MLP neurons of a small language model. Each row is named by its layer, matrix (down: output weights) and neuron, and shows model dimensions 16-143. Each number is 500 + 40 x the weight over its row's rms, rounded and kept within 0 to 999. Numbers have three digits each.
After each neuron's rows, "fires before" lists the tokens most often just after its 100 highest values on Wikipedia text that the model never trained on.

L3.down507:534485494521451516556442495553541465414563534452474450528543451493538495566592450487399564496529555544503450473431500431486504466476458526521458514471586528523542504506492529490493491492480521504548493500499529535452537602478508507489552498470476489434553471442468514501432508543575485412408467510471429452484492473514490489511474505491465509493480512478437458555498541512460556473485
fires before: "=", " the"

L3.down202:591526533468511545470530503515521534420540552528488512515461478516478470568461542538468531418495496549494506542477477495587496513520528438386566422519532481544462532466473521456557520533502498485526531531484572481504470464533504540431478519503497509478537471496531537556499479513552491462439552464569503432498404490455553522483518421570537444521525480490475434400498439500518478535498
fires before: ")", "–", " |", " mi", "-", "."

L7.down426:552468467470510564466575526482587504537486541488511454502547475436471522449497480502540541478458471444506487493495520460523527559513493549490478492555392546519492509498476474515509450529529417484473603537478463479470491417448487467486423549515461517485387464583548569504566466545565580440485488492504435483552468498549471476521545464556558552485580458496464516545556513523430484555487
fires before: "0", "1", "4", "2", "3", "6"

L3.down529:463526472565575455461518449464518508529522525459512457485458446513575504472531480485503505498572563487490450498503558473513452510485399512546473490466523455580450487463494527463464499484511510510497480467481514459555556518538557490583478455424456466390539445493512431493603437538537495528479492517473484532551467535518538542507501528458480451502493504497520448463482427553535552534500
fires before: " |", " the"

L3.down527:472482532532511456520467542501488460489509505518511496576508502513462523491518469465500517564420565479473410518469471488456440482480520536536435301454455540496538557462523509519466479464518487497449510451500511475456529522513539511653494498459442515465554509542441499493496470490456443497551506405524473521525525503545496609515515519490481527506509507554555514501489467554560541480551
fires before: " |", ")", ";", ",", " (", "–"

L3.down610:507546512507518492441527559513449476476548501520545448433459480509498471517545515552556575468445510524563471478529478461506433516462455517505485336460438492450502505490542456513500551484530486552465491481470495544520486423545514454530509478494452518526499504526472510475494491491583459487522494494399478429473505454550508519533555441544472513533530507556501438525536516523510561532499
fires before: " |", ".", "=", " –", ","

L3.down700:438570491516433491471523532490464501468541532572492444474485523532552490476542463500483501558468579506532493511514471508523535490554493494501479416495492553515520509471496501530464413470485509511517499505546542483484545530489462532528467555539442517478567528545453548477415581510510506512445519492525531546443463514482511492475508521446464514447404450478583546504501581438505442511572
fires before: " |", ";"

L3.down276:493513490474516538550488501480510501520536437509486470479496551511497476493450547520443567549500513529512494423492486508495435467423497505512467374529477458573529488504496474480525461506551497524435507470535463516506440546476530568461490521520492582463440605551437491495493446512499464490528439533488469553632567525453457542557523532530560423553547492494457475522527515514532516479518
fires before: " |", ":", " —", " –"

L3.down47:514522443561453518513506521478484538467479462548511567467510453510469507435513515513490463474499481488532455464488430490497514495471447533411429737515602518531494499499494461464492500470449497550454590446522547503508442537484471520508460448473505527495536469414488525553562449486524491482485497494563534471470452482521520465552455485480545521544513496454470502548469500501520589477500
fires before: ",", ".", "s", " and"

L2.down742:569562491507443476501471541494510501522485416449519506611429655486502475504492557518448565530532471487476485537498501558437466454468559501513470503483526482570563535447508497465450520502557569505504558471503487519513503531434524511442478502522531528453448509532514519482470452485480560488467516517536478505543519463514522560491544497458567471527507470463521571457427511470473469552503
fires before: ":", " |", "C", " °", "\n"

L7.down199:512468472487510544482490457475444468551536468510573538537534445524490554538475507562508579459470509582503516532492468538471488549452476500432522674525518457466471511454512477512473535576539493463443495511478486544512513453523534459458460457477522449491506435408490460513522521518529470424439502454458545487518487522506452481491466508555536495446563443478529518432506559485495548465528
fires before: " |", ":", "–", "."

L7.down69:447507494448531556491443570476497516569544535492413472522444554503498478504532457515520512531503483408463482468546548534462459500463452525508491451545477473511484488436540533365519446512503498447504508496560493493519537466449448522489502539526453566556581506450515525468544486502460524454499504445501532530494544508549511470483501508590453577560534518499491586565500457409500510557483
fires before: ".", " |", "°", "″", "′"

L3.down108:469479472470399466450527549555452472540545462528478495470518521538437481488492505550553475503437549520561550493500501588543481468474479469467554509537570520456453447464516524459498461518555426523518526446502537522549543471510494602514517484549466483515475453530539501583458504583541483394533452492504506507450482503468498495544469439488451520538530495520531524501465459451551512507499
fires before: ".", ",", " and", " in"

L3.down617:535483507557494520472465566506490503453530486471456509575537563447529535559508491496458500508509368464503515445488495461522493520478520560495478706454445543544517541489484459497490487491522385515457525509488493472471510515461503523462454480545532536546534499481449578493479402490498509465465489463546535446491533525523527479493516462426576508509508438490492504522570486492483506516448
fires before: "=", "-", "The", "In"

L7.down56:454519471557502511460518482500504497540505479422498480506552546505465544504484501486595483435553467407554545477428461503474483451531529528446470518450434522500493509512488530534494484498505447473489468551535533536517561461578524446470426506500509458499452461537498535495462531528502473459481465467437513546455495470526459486553492482560445512525475488476535504493490491528521453474524
fires before: "-"

L3.down252:439536486411518492476535447508521505524518518487544484483473493477613506534492549557517542510468525550563463558485474481575499535490459509483520374579420530504548504473572481516538476489483511479564516463518511563469488520520518482495541474483422520449449512559548530518507480544518484526567451480523481507500511458509566488506521554464500460529518525464491539459491455557514477483492
fires before: ":", " |", ",", " January", " years"

L7.down726:541539532495455569498510445488531468368519447502524491508569433486540473486514472476512494481488530559459526521538507513488443465454490494532539630496502515492498471470536525497445475531458540431486530536479438473523494523489483556492489538529514518489536464464532504432505593547499569556546540530521535446513477470511542503458490475488464547560580509425505411539538482558510500499489
fires before: "\n", "\n\n", "="

L7.down41:516514521515535506463478578456530532485607480539507488506463527563491458507454456513508480525472484527449572489543614508475481474430473445500462467538484538475499474520457549543519533556502546517513548419463496460546468550499529511527488521568521540471534478563478555565471546534478472488468521519517452454545453533524460438447491526520496488503479545436480526552477489505491436448500
fires before: " |", ")", " (", "os", " Route"

L3.down122:513481409544538527495472546552511499501491481527485551497489550488481497466523499490464449505538477542528481447505558488518484481458472506487539747511496467486482458511480449523496504400534482583393509472446501468495487442486510457456515529470543540478552553402507533503520460484481504506451486538512515573492503540465552464542501523445557496540570452540485452520571493566494505522401
fires before: "="

L2.down557:521400508500524511414572458527439520557469495583459538476502499459440527438541505512509509552495511542482490487546461491572530514499545578480460448503515483478511426498437542448528490511498522486533511455515505549483448430457417518508486482488594516529411552486489429514482475551504544480458464447524423508467465493435479508472504524537458477518439538540452542589465510509567524531490
fires before: " |", ",", ";", "."

L3.down305:515438473543563468427424514454480465492467420467483504535440557519531531511522529515446503589471467504474471517431447575482446480481539503447515602506498514586529518496483539497546469535504506487506505538578524521409463568457510556417469489541532561499451537409507534557436474484519478472518513465484482383474464516539501443527512449434539507503482532510485497509515427484475554499524
fires before: ")", "–", ",", "-"

L3.down66:400524498506466459456465476514489487527522521498517433504395481492488481458556564533571481532470531516474428472472439478474512531586498429444485366422496555507454479549517530500499520489517451486513510447429532514503530536444503506480521486527431528483499521511460496539532517540551487432527507547557459474540506479501498524538569500511466482507533557541542484482592491504459442479550
fires before: " |", " \"", ".", "|"

L7.down491:471462465514523503520426472574534515430509472450503484510391449512481573495455502475515530468554437558567470562547480477548459569528430456561462520497524459468542470492524546523457482489461456602473497461510409458532509482471460491526537472477519494488506580518500522573458513504491542497541527557476528456470522481502524473522532518529478452515546500447522478506539489485501510460493
fires before: "\n", "=", "\n\n"

L2.down379:467522419482470483522451574545479482488465545471480489533480569492508515531479446510466405579482468515563520494506572512471463523565500400539484460478515497477507545489468497518532463477513470482489582435473464556475527444442481495499460516468521507447543416539505478547511457476524460488528537564519535558517461500461552491502506534567464508549535493451474534505458511497500492502446
fires before: "|"

L7.down713:412541499476533484472506504494463482433500456461500539519489483515533474518559484433511511459531449516574476551547515530536498416457542490456557552550536435543467449413522515429606496515486503472489497556578502520478465539494501472542566499484499498561535545428480521413455523503513501450546532550501496461530506506489483460503511552522522469566520473466557472469547466493499533453539
fires before: "\n", "\n\n", " |", "="

L3.down86:503562588528488491501431531532421510512528499510514497469474479498469474516599457492449442427459504445512539471520520536469478609497498481499555473494577476605496574534503501452484508489494469478530406527445493572568575419498473578534505478539495527508452538467505459479510458504534449518472545425454496484444476501524485503436468425475546499499381461514492540475528529500549486555482
fires before: " by", " to", " the", " as", " for", " in"

L7.down664:526518425505569464514445450530463454492454463496465534501483489458559560431458519475465515528504465421521566456460523457516450501531496509457569544558474426544492504566527507558503496485445499488573452512492514521505513535526475468454573532520462514567465482458514524547508495561499425524548525540476481450484449507555465563511391455490478461513517536528485531514518536559570457519504
fires before: "-"

L2.down110:466506524490497496513527554477499498600485527517524553467433504521473496534480533539479613471472530502572471547500517486451367566541503440451476393512492476548540474428499448517526520493540503473455512527493443497530464555521522537458573529467482539498437425599477518490574441524464464481509453545519535431546513538464463525490492468463495436481523468524526553495526510578530429492479
fires before: " |", ".", " –"

L7.down616:571552455477500456460551472516581442474533510490546451525477471493535510506467524558550487541482485421535495527515442499510478465552505448445529594498445468454545505549532461496498587491500481503494522492491481542541456500537512517459460527390468542506542458460467511502528542481534488506579500446521501520464515439428563516496493447527465431520553500499497551477515521543435496468480
fires before: " |", ".", "la"

L3.down421:539477470485498574510572477550507511531549503521515464510502520490588526484530521553534516543487608490458472510502520459463443522516521418553567281505528485475537549482452473520482505491518418506500508435557566509520489513464558528476516589595450493447498518566465574476505460398433521456479531496422491474547499517468487500485508520525502470425416459512442496476538449510489522501514
fires before: " |", "=", ":"

L3.down710:479501462471475501448497508519510523515571533550601466454564436468502499526530469522539469519509542536526459558489531583571452479483494541518480485505474449432512455542497481431500506495504522580498503514474521483510400395461514502541477464445491460527486444482561454465538531557509556401504486548500503522510484523450426501474487531479535486424489533544450479545479546515521482455397
fires before: " |", ",", "–", "("

L2.down173:510557498533494514502526508435547456465529438484477515530461604503461519459516509525452548550504578491514476588494481473448428514519507401468558388491527471560533499481473503490471509475509474502567486548561488469541519547469576486442472506487420506448449518521526532464504450484487470524493545516485549590560508560475562563509506511451541487537373436485493570496558466502486505557478
fires before: " |", ":", "a", "C", " °", " length"

L3.down757:489512432516570542525468498574477469553474491472468583469437579516499529520438533513504512496524496443465570456476580514495552493520532508467423355431479428455418483468627507491479455519456508475531576514462510487532542533526486474452448526530489518530550508517480538469508529498456498473515571454500471502472477566500507471582455525498530475449514540495511538550457464511542489532519
fires before: "-", "\n"

L7.down534:454512474494495536528488582455476464513416495549520438506487584520518529517549515479444517581473474462506437474530524529469556389530497535494493505510526544539490492514500539502519532469502539453477507494493506478471395517446477574424541395433498555414433550453510603488497472446519489501474486490492455500552459534458473486474574404448488527571512512476498520487492460485474518462577
fires before: "–", ")", "=", ":"

L2.down198:532487512521489487475477533561496473499551502503424521520605532494544530528501473559514480499485485463553489538455522565498502547474488482436522535479506448480483496497510515527480446498519413607437471479500526456516563487523496493537599512427494512496440502500510494478560489444449479509516369506546495432529474549523531424485583453510460500531515504595533503410510451504514473527398
fires before: "|", " |"

L7.down443:535477540534568545503455518470494507546463522519498521494469463509388555536525447540527493537545529441516498549493440518427486449514480488531468610601573464538495500589439563494476425394512553554451496469542523523505542474507453558513512479529519568521457415368483456430507483541509540488525475447568475530465510492517496486438533524507456503491471474511423488519503518538517512484464
fires before: ",", ".", ")", "\n\n", " and"

L2.down395:449462506549476405465506559477447473506492490540471551507448551476566438502428555538529539540553434505486520433448486504492460506506493494478478497463539495502546498434533513565487468494493530399543579454464536479456510487489542463508539554462509463454433540497519445513501495519534442530495483501507463544501464509474487496509441460496470464503598563561557549485421495468466471461558
fires before: "\n\n", "\n", "="

L3.down438:431471434470418538559466519503494552520499504439527475485493517539474522586483497529526560496490518465481473532494466587426489470551481492507503458561515481482445518507456479490466511431544539518391569490543486475474540484509426525506536530521458579383479545605435507468511501488531536491512539560570542444517491592485533551493444482531469410542528464441506526481472508479525510480511
fires before: " |", ".", "\n\n"

L2.down637:463503412529529501446447529564478477506504533460484537465534481483436496463517553466520503504546505484451482505521572489476577534493459466473508448449521476459489498576532463538518518590486491563539439527431455437505473488522460518498564482498514529549522487460473463465539446547518543454592496567529499453567530531509555568569508567573489465505558470518438458420491481497485479513491
fires before: " |", " were", " are", ".", " is", " was"

L2.down540:533568512482490544526497571420476456456506501529503493442610531512476428559538427509442531498467622474467509481489490518464505511480510460525535410429508512543476455549493524559541503543543473524513502546480512464511527454492488544487434522580520566463487525491537544419486568500497512526476502534493505484536475426524450462459520433541525501505453518399514475492479448544485540454486
fires before: "="

L2.down466:473525481468435462481460540524467521498523532526441517471392493490545475530439422473503595552497505501504474476485457476451536483499538489521551425506541534514461538434532483522445475492514553428572532462547533492569524586512523450461555548454466493423510531504519522547504468442531433501441454483521569552478535488479498495556515510470425488574544477453535511550524457566448548537515
fires before: "\n", "=", "\n\n", " with"

L3.down709:522529510520522535508540453529506483533417569535564491495512493514469438569493559473508519451529443512442417492457498497543555521431470478464509421469462456474478465533562540480508525504449536530524482474515497518486510462501488455556523498580481442525471535510547546465544476556517570471592523478491469489450529534429501455469460487491477530476508565547470464481535445513528442514557
fires before: ".", " |", "%", ","

L3.down318:474530461429510460483537449510516494533541474590507516447490449550529478451590465547501470474517451549478541505490544522552558504500474549543556597557470535441475488521495523525455506548495465611465451483491502547425461399527553508555523526529496422512507464512448516488445451594419528479434468460483484483471536499472465521503460490497528523402527492541472478509459425502456468478419
fires before: "|", " 0"

L7.down457:578537433505543538504593459487523419465510416482559535436543561440435456492501520516572523509429457479537581440433539441554463577469460571500528527485437444498499549529494423501507493501470477492530469519494466529571506454515549484543493510468497473521531503556485553509559474506500539512478515485418501500507495475458479475452580490496531501530497521538484452532497470478489496498552
fires before: "-", " 1"

L3.down99:533569552477460512478525464503539496552499498526550475520477529541486516487461442465527514516490559510520503547395468494511516551537485544454419504494531541589468486482470469479467532504520503502469544458486453563491466498432552616524424450516455488562549496508487542523570502473512523487455517448511527440473491506499446531513495477486530530515432471448495478531457504526487466463496
fires before: ",", ".", " the"

L7.down475:509486527429432455487480424507511486482439423509521515481491516616524476504536533471559526396447449525521494493401432531480477543550544584443497521487459537450533557460508476552573547497495494569506486507479558504549538477474556452505468496552542525484432488528469532534490468456435543524558485481594522532509523538439534415532538507527544536528491486516524538439491453525455475461460
fires before: ".", "°", ";", ":"

L7.down324:592492511512528597450477538479584562569508487557570442473504440535527513422470528493451480483491475485515536554512563483525525485487569479554512475492444443536526525473510521475502501538524475468525437489512512546526545416452468459464440497475512425499544464573522549474493499505503448434473517457493504516513583518545458442498538460478462446465522459463499525531462503461522498522455
fires before: " |", ":", "."

L3.down235:471517468505476459457503484505470439532458519454528521550506510485503465487524493510543531549436529440493498516498551454527529483415495561463520397617489491414539571490476499417546536555491488503470490531500471529603529491441520536451486507517557543481482552556503484494430557479480473447547424414545507565498422529489496446552530457484451503541503487506446508508487465499480547542484
fires before: "-"

L3.down751:452467411516482477483524497528507464539501501465493478592441511520587495474526516490506473518507482517522570514467543456438529460486459497506499453533475493491446494563510504535474512545521510463484506450478515456487480439528527503551473484475474481408458470540535412451471478476510554549568442532557500505484519571504501479480443509437519509480514495546575558501568481598513520478569
fires before: "-", "|", "ction", "ba"

L7.down274:544486475470507542460443493501508511524513492497599449506524473579455494565471512459459548510497507485459462573533445585515485445488515405497469524495454433535567442478565507538506526574485494537465486520487454503490513489470500495451507454502504460568482548517585479519527487574506486483435504519425415482481569532458471532511532477413531456582505451506495531490486474512543474446496
fires before: " |", ".", ":", "–", "\n"

L7.down604:470467560510522524501485495463589533454497418514426506508539541470474456541557520502476450532509524466462502496538495558478431420517533426536474570537500514512472465526518464484566556483538515419516561506537509517503485530422481528400483486576478500473566595494508545494511527533468524509534571493520559501529464505536572394504504543496428511484501458405495476525488545509504500475444
fires before: ".", " |", "\n"

L2.down204:512517564517511485548498448479531462487531520502538504473645498483503510507494518432556479460520537534528460510544584496601536502469533495541397458530485516528508408522485591459492470515539478496499469520477457511522473449544513504474517480458492470508467454498542478531460524497556564480493443486498448590531518529517443478449490561556516489490375489437475445579537543496487531520435
fires before: " |", "–", " a"

L3.down414:575545476497512453511477485471546505467528445562447472521602481475573510474482517416538428499416481486533534492451508536532497482496512520490517355507491486500526537473527583507514503542407472550535477560453487521509440425537522456554541468472534510533462507539507491485549470473449419522566478437502477528494477469447513571488578512599498482494446524527506572468548504521470459465503
fires before: " |"

L7.down248:464509468469521487542544472540491499517509521528517556524473433530523535544434559464517498515483454448554493525577520546489552536519543462529490571483503456505456473459467444465475545507490481543455540517535478452471568516513496411479447535438511560493471575488559489536471437521539530467522416459457505544431501505451437581475529468490423442517470508555506501505529510528483451505472
fires before: "-", " 0", "\n", "  "

L3.down237:509412508516463497392468498469525502585511477505470541477543507522506620499534434467558444472518499461422483513467504535509591461485525538442420593495627499476472508480517482517553446468515495468539545486454472565549444531468481564457498493555494521539494472465467478583480516549462493422477532534517446518478494566473458405546529493546521520515565507487473440486473505525528546478497
fires before: " |", ")", ".", "mp", ":"

L7.down262:509471452561493470461569516526504498515549470476586593472509479498502440593492610548497397487476505484455517512415461524418488574491520527549491452529485561495474480527529476586486563542514480434492524471493484559534531516437553428489529480480575469458468471522530440511505495459529474557421518447555526481509549540515494457580540504507552463588508511522502501481505476455509485504473
fires before: " the", " them", " his", " these", " it", " with"

L7.down216:490503572566500538510503558430469497524520456490504557434481462489440525500497464540450528535527519575523512413491519484542486513451399507549502476451419463557430496521576398512429414482488497546550466479506444540496561471524516494556458488545533438566490532518530512466528465510441486551503573417461492533480463535550533543530546510561521552543501537531466453460445468453492451498473
fires before: "-", "\n"

L7.down429:562505496499464553548511468462522462442488520491437453439523473458511498529510520557466517532539509516460493584510471476523540525410544451595537415531495414483487441521535461484489510474552503481512492538532452531511482398471528505498536526440502559510465505536532532490545471548579491538495527497465472552455419461472450551465545423535498489542629473561572547543470550443517487503498
fires before: " |", ".", "\""